{
  "n_layer": 11,
  "d_model": 768,
  "n_head": 12,
  "n_kv_head": 12,
  "head_dim": 64,
  "d_mlp": 6144,
  "vocab_size": 8262,
  "activation": "relu",
  "norm": "layernorm",
  "norm_place": "pre",
  "norm_eps": 1e-05,
  "positions": "learned",
  "qk_norm": false,
  "attn_scale": 0.125,
  "bias": "all",
  "tie_embeddings": true,
  "parallel_block": true,
  "init": "normal",
  "init_std_qkv": 0.0203,
  "init_std_o": 0.0,
  "init_std_up": 0.0203,
  "init_std_down": 0.0,
  "optimizer": "adam_variant",
  "lr": 0.000398,
  "beta1": 0.9,
  "beta2": 0.99,
  "weight_decay": 0.24,
  "lr_head": 0.00693,
  "grad_clip": 1.0,
  "warmup_steps": 320,
  "schedule": "wsd",
  "decay_fraction": 0.602,
  "decay_shape": "linear",
  "final_lr_fraction": 0.0,
  "batch_tokens": [65536, 131072],
  "seq_len": 512,
  "doc_mask": true,
  "train_tokens": 1131000000,
  "steps": 12064,
  "dataset": "wikipedia_en"
}
MLP neurons of a small language model. Each row is named by its layer, matrix (up: input weights) and neuron, and shows model dimensions 272-527. Each number is 128 + 24 x the weight over its row's rms, rounded and kept within 0 to 255. Numbers have three digits each.
After each neuron's rows, "fires on" lists the tokens most often at its 100 highest values on Wikipedia text that the model never trained on.

L2.up790:124150128074153112210135152133134124147148109093159116122101113118187142094090140133154078163097129162122135124127112112134123117139085186105131131145145120123095127119135110122151136072191106106128115085148146130096151112082130095125145153120135139140178150148133137105103085083115112164127127128108103116090115107108140126125125144147113153133175124155134118109127139084119106133120122097123130102148071132166129100120131104091151156117133129152151119122073155111149115197072109143120129135140116140099144167113121101135153130109116123112150119142171092071138103138122121124112129129134139132100148146165131089110124127143106122120126116161126138138134164108123092116103160153168116107111129103122121129112172104145138154122124107151156143135149121132161145143098167
fires on: "el", "on", "ist ", "uel", "iss", "ell"

L2.up4323:121106126119127101130127150145206100110144091161179123163156171190113115139125141159178157147097113199108133137125148095139115107151097116148128156136099123127108137122119114089132164128148111133140138108139111142101134139140142101120103099106143113101147120120134096148094105146134119106132178146098154127135092134138130147120165139117183094135140108130156074111115108147153139132124140122073115132121100179119127077122186092123178110085109082135107085121104106129124144149073055129167125095081120064163174131109096106130143132169128128136141115137174121108119119162095118082153116164127124118104128119135116117107095121085103124084125125099127147126133140133134159108112126080133110119144126135137103174131122057081087142159110131160122121090137141130201115118104120
fires on: "at", "its ", "the ", "al", "their ", "-"

L2.up5806:126143142101127116126098136116106102138122158136152128098142136131135117140134112139121096135135185153115126138172092123142115105119133134137099183184133116128146099127142143124152113119135135101146120129128147158134080143134134160139124128128092156098128120112174164129149108136068174112104133076095098132118106140149148108141146121125134106137129127159108150076119158126145090134153067140109122129077143143107115090129111128108104082149135154120102154152135126123137126070172077147150138123160107141101145114104137114106137146161184125094094110154148115102158133130136104102141099113126137105134082108111142117111119185100132132114105132134151149167139146161110122112108110151120076154104133186113128143144149116136135105129157165120145133145136139144139098107170160
fires on: "at ", "of ", "he ", "He ", "Committee "

L2.up5081:084144127113119144142151174139139125127084136154134123157131167140071148127152147164134095177122161143149145127113148108129125123158101160109117150154088083114113157128125147103172157122139088136153111154129115124166119109113129090157174144140092100095127128101141118123094074121107094119121153121115131094149133142137111183120191146163084109147136149131101144108133183110109112116155144121107075084152131132121110127113113131157123075125073134106136134122106148158118123154064092138149137073107095101157155158127104097131130123145145077153131127115135107084131142120111092087156105159124168130069110147163143145126095139080113126143125129128157121100113145094128108147113130109124137119140120135120166187113135106155089089164102137152127129109140149158151192091143118
fires on: "al", "-", "al ", "ler", "ist", "ad"

L2.up6018:093139123122125112128128101143127126129119145155102143126176075100105103119115107124116114140153117078106125114138142084110134090155122137148122096103108105199117111106146143134110156161139156137166099116141133138124161124160154145119156179134107117142124109123154146149103109111096108152122118121142132113169181140145135163089132128105070121095116125134132119102189136147091161096150158138088133142119155152127076106165177104179155114125151130124111075098111152087112179121157121126156107156153105084113131124155132092140154114144147147185129097134110142132124133111100118140114154100179122168129114132139141106108128167112135125082127153122121144182180159130123090126112144101128125119125140120121156086106123122111136090102137094073153085104095113125126135156145170
fires on: "en", "i", "m", "aw", "es", "w"

L2.up1432:134156136143133100092137110101112108098114165136153131118163124149107124132129107149132151150151154177135122073140069116135110118133116148148124127197118131171104114102145133096143117133121106119191093085125154120121122141111189118118119076128107092132135103116136133119130119142101093118115144150106094124127154115125182115127187140141172113114150159169079114070103122108118089094127135114137095153139107106147133115110152116069129103116153138145089139095149127124175146106133070123133118127171121154131110111113086106088095122166149133122145121123133144105151073161136110133181137135123104132058131143132144118148135133143178112099139130128161111164138145090108135140071103130142155130082158146130108148109137108076113090147159179126094162123111151148159113149133143
fires on: "of ", "for ", "at ", "and "

L2.up482:125122147156139151124164149119145173135173130148151135121147141133131133167092166132158145124140134131145155108108097120094148075168131141104117104136071141094124100096130091163112122128113106123163145141122125119113115136137076113126099136141134127159084151116137135137113132086140156148119112118172117170160138106130136116137121142103126113152119157140123072114122130124123121121151111112116086170147087109121117120112140101167173106135147164132129129088084143153145114132142090063103135132142112110156120160129135106173149107163169124191155077085104137107136108077148156098129137171171120127114110113141141147113136107163155112091128124126121170126130147126133133158072142147146122122156146143124160132164169095134115086181148112123116141122165111148146120143142160
fires on: "0", "9", "9 ", "4", "4 ", "3 "

L2.up4864:118119132103147161143119135155179133100179158098129113117140127135091103148126158129074116139172165107133113108136140085129146138104133140153122121165117148144135097109143123068142142141143136099174080136127120132093121132136144170131148158118142136134163115113123154130097115130121101163108113096143113127156146135121140110113131098123071153114127131146122135111130163149109189091144128110104141096161136158102119101152142128143177083149200147150131110085097087092099129170086138145102138133150110126124150136135085129113160136116173138158158100118148186110101120122143164150106097105131145115100136134111100131116146127138126096096129122092171091184143138110099140175109120164118129086114184113132078092121130109164104146132111146083182130138115149136137146122150111
fires on: "en", "e", "di", "i"

L2.up2280:138143131156118109141169139142123125118122105134140129139174134121156121104103136148069158125126108119094162124105150138137081094163120163153138106080076131160129119152164124139136145151124056149145090102128121130010117146106149135141090130141131095126142129131102109119149144108138138139118160161149143124185166145135135205093142164113088108103118155112116143181165152142164145124144144093113126111139115147139109123117108129144136159087140131126102101137160107113111156143167136157122096154127138117128123124125131105087145109140126145165201121168124166139101152093122122150124139120132130151130116125099133139113150112147100102120090124111158144185120141144109128149106130110110105141122110132091134111111137163127122155146169120068143126135101119110144149190120131
fires on: "i", "in", "m", "y", "f", "on"

L2.up5061:149133129122154167150141184165155141127157147137113139158105135108131128157097140107118125156126104130138130110099140089086127113171154132106111128124115149092080097125124132174145114144118129153141122114138087105121195124129109120133124145159089137121170148090116084108125116076174142136132094129146160133102140094146123108151127124147083095135132124127095105134117137152117132138117159149094086158170082130139107120140121104131126120147126168112158061087098140159156179150138104104102121155117126096118093182128141121171152120141138117117165095116134172093100130123139115138147141152141124113141118091142165120102122098140148128104084138134116114132134140108146113163101140122107161124163146107154165113135157132140095122143096123164120156140115151147144110138113182
fires on: "1", "8", "4", "7", "0", "6"